Part of a small language model's weights: untied embeddings.
MLP neurons of a small language model. Each row is named by its layer, matrix (gate and up: input weights) and neuron, and shows model dimensions 0-63. Each number is 50 + 12 x the weight over its row's rms, rounded and kept within 0 to 99. A neuron's up and down rows have the sign that makes its largest values positive.
A block is one neuron, or neurons of one layer that tend to fire together. After each block is what it responds to, as a language model described it from the Wikipedia text at the highest values.

L3.gate407:61 43 23 64 60 41 41 74 41 53 55 22 52 35 50 58 49 58 56 40 48 14 68 41 45 43 38 51 67 69 42 59 50 51 44 51 51 30 44 56 66 70 58 56 29 58 15 42 61 37 30 57 49 61 54 48 58 54 67 39 48 65 50 71
L3.up407:50 49 50 51 63 47 40 70 16 40 48 39 63 39 54 48 49 40 76 30 80 30 54 22 45 52 50 40 65 71 54 41 47 52 46 40 64 51 51 58 51 55 43 46 45 63 30 56 53 51 41 57 41 58 63 67 46 55 65 52 53 56 68 52
L3.gate1456:70 45 63 50 39 34 49 63 35 50 46 66 48 24 67 58 57 53 88 39 34 47 67 39 73 55 59 45 54 64 62 56 53 58 60 50 75 52 55 48 37 55 48 52 61 63 36 60 34 38 51 49 28 56 55 00 48 56 51 21 41 58 52 47
L3.up1456:55 49 60 60 37 45 36 53 22 45 40 62 48 46 58 50 48 51 68 24 48 51 56 48 78 64 64 45 57 60 56 54 36 49 66 54 66 56 42 50 48 56 47 49 60 63 47 50 36 44 50 33 51 40 58 14 34 58 39 40 63 55 61 57
Description: Ending and continuation words

L6.gate13:48 42 44 53 37 32 58 71 45 56 46 70 27 80 68 61 49 73 62 55 51 46 72 58 49 46 50 53 55 57 61 67 57 41 55 71 30 54 54 64 50 45 46 47 84 43 56 52 32 54 22 52 57 71 65 56 51 71 24 53 51 43 51 33
L6.up13:70 67 38 47 52 57 56 31 53 43 47 50 47 62 30 41 54 38 31 62 77 51 36 60 51 55 29 44 43 66 61 55 23 54 43 47 59 51 45 58 54 41 40 62 40 73 39 50 62 42 51 51 47 64 48 68 54 45 67 39 45 53 43 61
L6.gate565:57 48 48 56 42 52 36 48 47 65 53 24 46 66 37 52 39 53 52 11 50 67 51 58 49 32 36 38 55 64 43 60 54 45 56 59 50 49 39 52 40 63 34 56 63 44 50 39 57 47 50 55 51 51 68 56 67 53 37 70 41 59 54 42
L6.up565:63 56 41 25 57 35 32 57 35 44 48 44 44 48 51 43 59 52 23 56 50 64 47 69 67 65 35 31 54 43 53 44 50 45 64 14 64 54 60 33 49 53 53 27 50 54 44 44 61 50 55 45 48 58 45 40 32 38 29 58 53 55 55 42
L6.gate1499:72 45 53 60 56 36 39 60 44 66 63 46 50 50 52 60 36 43 38 39 54 69 57 56 52 59 45 36 47 58 56 51 56 48 67 44 37 56 61 28 39 56 57 45 54 47 58 59 48 71 51 63 45 38 35 47 52 56 50 59 52 61 55 35
L6.up1499:62 62 45 35 50 48 46 40 31 68 46 59 46 26 54 43 42 47 42 55 27 37 29 66 75 59 39 37 32 48 42 48 35 40 53 36 57 52 48 70 40 63 70 44 49 39 39 55 46 45 35 40 61 67 49 50 57 28 67 58 57 53 51 58
L6.gate1910:59 54 42 44 39 32 48 48 36 65 64 43 43 25 51 39 52 52 40 50 57 73 38 55 65 51 50 51 46 61 58 66 48 59 50 48 37 37 62 45 60 72 53 51 70 44 44 62 59 61 37 57 55 57 55 64 54 44 59 51 41 66 48 48
L6.up1910:69 53 31 44 28 41 54 71 39 41 56 51 34 38 49 40 49 54 49 43 66 38 40 59 79 49 47 55 51 39 51 53 37 30 60 38 36 50 64 40 63 54 32 45 52 52 40 46 42 62 58 47 61 58 66 47 62 47 63 27 51 69 40 26
Description: Number tokens in tables

L6.gate392:49 50 41 62 55 59 51 34 37 39 40 35 48 46 36 36 34 37 34 38 76 36 54 40 38 46 64 54 64 59 49 17 65 68 52 54 56 43 47 37 65 60 64 37 65 42 37 43 72 52 39 53 40 55 56 49 58 57 51 56 44 50 24 55
L6.up392:54 59 51 21 51 64 44 56 49 35 38 85 67 65 32 62 35 33 28 41 69 50 56 46 46 51 58 34 43 59 50 44 56 57 42 50 56 59 49 30 35 62 75 41 67 59 38 48 50 47 56 56 39 72 65 46 74 47 34 61 54 48 62 48
L6.gate850:25 58 47 60 52 27 54 44 20 67 40 51 47 53 44 59 54 33 47 24 57 46 56 41 56 57 58 28 47 54 52 27 55 58 51 53 49 55 46 50 57 56 62 35 62 54 53 42 42 50 37 57 68 30 46 37 49 51 62 72 25 34 37 43
L6.up850:43 53 46 62 54 37 44 26 46 56 79 70 43 54 34 48 60 55 49 45 41 53 53 14 69 33 74 33 38 74 52 26 39 37 57 49 49 57 41 54 41 54 61 42 53 72 86 51 65 39 59 55 66 22 54 45 63 46 64 52 42 37 38 40
L6.gate1869:59 50 40 36 51 28 66 57 57 58 71 50 48 59 32 31 50 42 52 71 60 38 48 56 45 52 49 34 39 29 59 65 67 52 51 45 55 59 31 45 45 38 42 45 54 52 42 53 47 40 65 50 60 62 53 71 60 37 65 60 31 39 58 47
L6.up1869:46 53 58 50 33 62 54 50 51 41 45 35 50 55 37 51 53 47 28 45 45 65 42 53 33 52 41 35 59 50 73 50 93 66 37 51 73 44 61 50 52 54 71 41 51 53 39 48 46 43 53 53 63 42 61 48 51 40 66 56 19 63 50 34
L6.gate1881:49 44 41 48 46 62 60 24 28 61 48 57 80 42 47 74 51 56 46 49 52 36 42 48 50 62 56 54 43 46 63 52 39 75 61 52 31 49 61 58 55 42 39 36 33 37 74 60 64 45 47 66 67 40 43 25 52 64 46 44 44 79 64 78
L6.up1881:59 88 34 48 36 37 45 39 40 45 47 45 53 52 35 69 58 38 56 34 38 51 42 26 58 62 56 47 44 58 62 64 38 50 48 47 45 67 34 69 75 53 44 59 64 56 56 35 73 52 32 50 61 50 48 34 46 73 55 61 49 60 56 45
Description: Wiki heading closing equals

L5.gate131:45 62 60 44 26 47 41 46 51 70 40 34 46 40 46 45 45 69 55 29 22 51 41 35 32 39 43 44 39 51 54 66 69 82 58 55 56 43 46 71 25 57 57 69 55 48 38 50 39 44 44 56 66 64 51 40 45 44 51 45 31 72 56 61
L5.up131:35 52 46 53 40 52 59 64 61 62 44 49 39 49 34 56 44 40 55 32 58 32 33 62 55 65 37 70 36 57 58 55 35 37 62 62 50 60 38 51 61 65 60 43 57 56 40 45 66 68 23 62 63 64 46 55 38 70 61 73 52 57 66 51
L5.gate347:52 58 58 32 69 41 42 50 43 37 64 62 41 89 44 67 32 60 47 27 41 49 33 61 50 50 53 52 34 71 38 52 48 57 41 45 68 56 76 62 36 68 58 44 58 46 34 61 41 41 49 34 52 56 54 52 76 39 42 41 41 32 56 50
L5.up347:44 56 41 41 56 47 45 41 46 52 53 38 55 40 49 61 45 38 31 68 49 46 40 51 48 54 25 55 47 40 37 46 39 52 56 60 47 78 36 38 52 53 44 44 34 70 33 30 96 51 39 32 56 54 66 58 38 54 62 41 48 49 54 69
L5.gate421:57 60 49 54 59 48 49 39 36 60 39 47 54 55 27 33 51 45 57 28 46 42 53 43 50 45 56 34 29 77 55 44 41 74 52 49 51 50 39 62 43 58 53 77 58 68 33 33 58 62 63 45 31 62 55 61 72 52 54 37 24 42 56 61
L5.up421:58 39 52 50 44 53 57 44 29 38 49 53 42 54 68 44 48 56 42 32 72 38 46 45 39 62 63 47 44 56 44 58 38 54 55 41 39 47 56 58 44 42 54 43 62 52 43 50 58 59 54 58 49 54 75 48 56 42 49 61 28 53 54 63
L5.gate482:62 46 57 25 50 46 50 59 49 57 48 63 54 54 39 56 38 14 36 51 50 46 65 45 48 69 37 59 55 67 41 43 43 55 52 36 61 28 37 23 52 69 58 26 40 72 57 15 34 62 38 63 72 69 48 60 67 43 46 54 52 61 44 51
L5.up482:65 39 36 43 35 52 49 46 20 61 50 66 48 55 50 59 59 49 44 39 64 30 56 61 31 38 54 50 27 61 65 35 37 61 46 50 51 75 41 58 70 29 63 52 56 53 72 36 56 39 45 39 45 36 43 54 53 44 45 57 48 49 41 79
L5.gate1101:42 65 25 35 47 46 49 70 39 67 45 53 54 53 32 53 58 57 57 63 56 69 57 47 59 28 48 28 39 52 46 33 52 73 64 49 33 64 55 69 51 71 48 74 52 68 36 34 46 50 59 33 49 58 37 36 54 49 59 56 51 36 44 49
L5.up1101:51 65 24 33 38 47 30 58 56 51 49 56 55 46 36 47 72 51 56 42 47 67 49 45 46 52 49 34 48 59 55 37 49 66 51 51 48 68 50 60 54 72 57 56 52 67 32 35 57 47 59 39 45 51 51 51 59 57 53 47 56 29 49 55
L5.gate1262:34 43 58 54 49 44 51 51 70 36 35 56 44 73 43 32 38 44 56 57 55 58 52 53 38 44 65 41 43 72 49 45 25 45 64 75 59 51 52 86 31 47 39 33 65 50 65 81 56 70 40 40 54 49 53 64 26 58 48 51 59 25 40 53
L5.up1262:74 63 53 32 65 41 81 32 52 53 45 37 35 50 40 43 59 44 46 67 35 53 40 70 48 53 50 37 88 64 35 32 59 62 50 60 62 46 60 72 42 53 56 47 60 51 45 37 77 46 48 54 52 57 56 69 27 52 41 50 54 53 48 44
L5.gate1632:49 28 66 66 63 36 42 52 57 55 28 73 52 36 56 38 40 60 53 44 51 57 64 56 55 44 58 37 69 62 60 46 47 51 53 55 33 57 56 78 50 56 62 65 49 42 06 65 30 55 39 59 65 42 51 58 39 39 63 67 48 35 56 51
L5.up1632:32 49 43 53 32 49 46 66 48 62 42 55 62 68 62 20 46 53 50 20 40 66 56 64 62 53 37 27 37 77 58 40 46 18 50 44 62 26 65 47 41 39 55 60 48 61 66 48 49 46 54 52 58 57 61 57 59 61 71 46 43 44 60 47
L5.gate1973:64 36 36 64 26 38 44 59 60 45 38 50 48 49 54 46 51 40 48 47 64 49 49 59 47 33 67 54 57 42 59 74 53 58 58 58 42 42 61 39 51 77 55 32 52 54 63 44 40 51 55 58 42 44 42 36 67 71 39 45 44 65 59 68
L5.up1973:48 44 28 57 63 66 59 52 57 41 61 45 39 66 18 44 75 59 72 55 53 62 37 48 42 46 47 68 34 59 53 34 58 71 51 56 36 59 48 36 40 58 49 51 41 51 43 38 43 59 63 42 56 53 54 47 44 85 45 65 52 32 50 47
Description: Verbs of becoming

L5.gate31:46 62 50 65 56 55 51 38 59 56 34 42 54 71 56 51 41 38 40 41 49 45 49 32 53 40 48 43 41 53 48 71 48 50 44 48 51 79 37 32 75 58 76 64 37 78 69 53 62 51 40 50 45 35 47 55 65 51 39 58 36 52 49 67
L5.up31:46 52 42 51 71 34 38 44 35 59 52 48 67 44 39 47 46 67 48 62 82 60 40 28 30 42 42 54 38 31 38 62 60 54 45 33 60 44 30 52 31 56 52 55 47 24 43 39 55 61 43 52 54 60 55 36 47 34 68 32 42 45 39 48
L5.gate380:52 42 92 47 26 46 62 58 37 63 28 52 77 49 59 66 47 58 29 68 55 75 46 64 49 63 45 43 52 69 42 62 45 55 40 48 46 28 49 27 63 54 36 43 40 50 38 47 47 66 30 64 35 42 48 64 56 54 69 67 46 59 40 54
L5.up380:70 71 77 53 40 50 61 47 27 65 43 51 66 48 73 67 51 54 37 60 61 66 51 62 51 49 62 33 35 46 45 79 50 59 56 35 33 33 40 44 71 52 35 51 47 40 59 54 46 66 36 70 39 34 56 63 54 49 52 92 34 48 41 26
L5.gate763:56 42 44 55 75 55 47 48 45 76 65 61 45 53 60 45 59 49 50 35 35 57 63 56 68 40 55 47 37 62 52 88 52 39 57 46 53 62 40 44 57 54 36 60 43 44 72 59 51 57 49 47 51 38 42 47 65 57 57 47 49 56 32 40
L5.up763:67 47 49 41 53 55 49 23 50 52 44 36 43 45 51 45 53 29 43 50 56 75 46 63 39 67 35 35 49 22 62 58 37 44 51 45 26 58 64 43 42 51 69 65 72 55 48 46 44 69 61 50 64 44 42 58 64 49 53 36 52 56 46 24
L5.gate790:53 56 45 62 39 36 48 47 51 51 38 54 45 62 65 54 46 49 58 61 58 43 62 56 45 51 44 41 51 32 46 71 52 52 54 35 38 13 34 44 60 65 51 67 58 46 60 63 57 42 47 52 64 68 39 34 76 31 46 68 42 57 60 53
L5.up790:82 48 58 56 68 45 38 56 55 44 39 42 30 64 29 32 41 52 45 64 54 71 53 48 53 41 37 49 36 54 51 36 70 69 42 41 45 47 31 43 63 58 48 51 53 40 47 75 66 64 61 50 51 46 40 76 42 60 41 53 45 46 46 31
L5.gate995:71 49 56 47 48 55 43 50 28 74 60 61 42 32 45 59 56 38 38 60 51 70 38 31 67 51 63 14 44 54 54 42 22 49 58 77 32 38 54 44 51 79 35 57 58 46 54 47 46 56 47 57 61 56 48 32 39 38 40 42 60 55 44 21
L5.up995:56 59 32 51 28 46 57 69 42 47 60 50 63 13 48 33 78 57 31 57 47 34 49 44 54 51 38 56 38 39 59 55 48 54 36 42 39 45 46 59 40 51 50 57 52 60 48 46 55 66 29 80 47 53 39 66 55 38 45 46 40 54 40 22
L5.gate1066:50 52 59 56 66 45 43 63 53 55 42 45 77 41 56 54 69 65 41 54 55 80 53 45 46 22 49 39 53 64 67 48 48 41 57 48 51 61 83 38 50 51 57 48 45 35 34 40 56 40 55 66 39 27 52 67 19 50 42 58 63 64 53 37
L5.up1066:45 30 57 45 37 47 48 67 29 42 53 75 49 42 55 42 54 59 60 52 66 49 58 56 35 67 36 61 47 48 77 47 43 48 40 59 63 37 59 40 70 70 47 32 45 39 41 38 66 70 52 44 59 46 36 50 62 49 59 48 60 67 23 80
L5.gate1528:76 60 75 53 47 29 35 52 52 82 42 32 73 60 50 58 41 58 39 50 34 73 59 53 72 50 61 33 38 72 60 49 59 32 56 36 27 49 48 32 41 43 63 44 64 53 46 55 53 44 52 66 36 47 62 62 59 36 51 60 53 63 55 37
L5.up1528:63 52 71 43 59 38 64 64 76 46 72 38 45 53 45 30 61 51 48 54 49 45 28 43 70 50 45 39 53 52 46 55 49 55 58 32 51 46 28 44 35 40 63 41 56 62 49 77 40 63 50 64 46 62 40 58 56 43 55 34 46 45 44 41
L5.gate1832:53 64 58 49 59 40 21 60 31 53 42 41 48 66 47 30 68 58 46 50 51 79 39 56 59 34 55 32 50 55 50 69 39 53 42 51 31 53 36 63 54 75 54 51 38 50 61 34 73 50 49 40 67 73 65 56 70 61 42 51 51 58 31 44
L5.up1832:58 44 23 49 68 64 29 26 44 71 42 41 51 67 54 55 52 40 32 48 60 53 55 62 54 59 51 22 64 20 46 57 51 37 40 40 75 59 57 41 42 59 52 59 63 53 38 42 55 70 59 51 52 41 52 37 55 56 47 38 48 56 68 33
Description: Numbers 18 and 19

L3.gate285:63 45 29 44 47 35 41 36 28 60 62 49 29 38 53 19 58 42 32 46 31 53 51 47 59 24 55 37 53 50 54 49 35 51 42 61 53 58 49 73 44 82 47 53 47 46 31 49 64 48 44 32 55 47 61 64 67 61 48 49 50 49 57 51
L3.up285:53 40 35 41 45 31 33 57 37 50 74 58 40 21 58 44 67 44 35 51 39 73 52 48 49 35 49 48 33 59 52 52 25 52 40 67 55 63 39 66 71 61 48 39 53 57 38 59 42 55 57 27 51 48 52 61 51 67 44 45 51 48 53 46
L3.gate951:86 67 61 60 47 61 39 45 42 53 43 54 44 82 50 69 62 44 51 25 42 28 43 47 51 32 38 63 58 43 64 53 32 40 48 58 54 50 55 64 65 59 49 41 42 33 45 44 73 50 38 36 45 59 41 68 54 45 50 47 42 47 40 29
L3.up951:61 38 80 36 52 34 34 42 57 45 55 32 37 56 63 32 43 45 45 26 43 55 47 48 54 70 48 49 42 45 40 48 35 71 47 29 23 56 41 57 46 52 62 57 57 45 44 46 59 37 59 33 49 38 57 43 73 53 43 63 57 35 44 17
Description: Numbers in table cells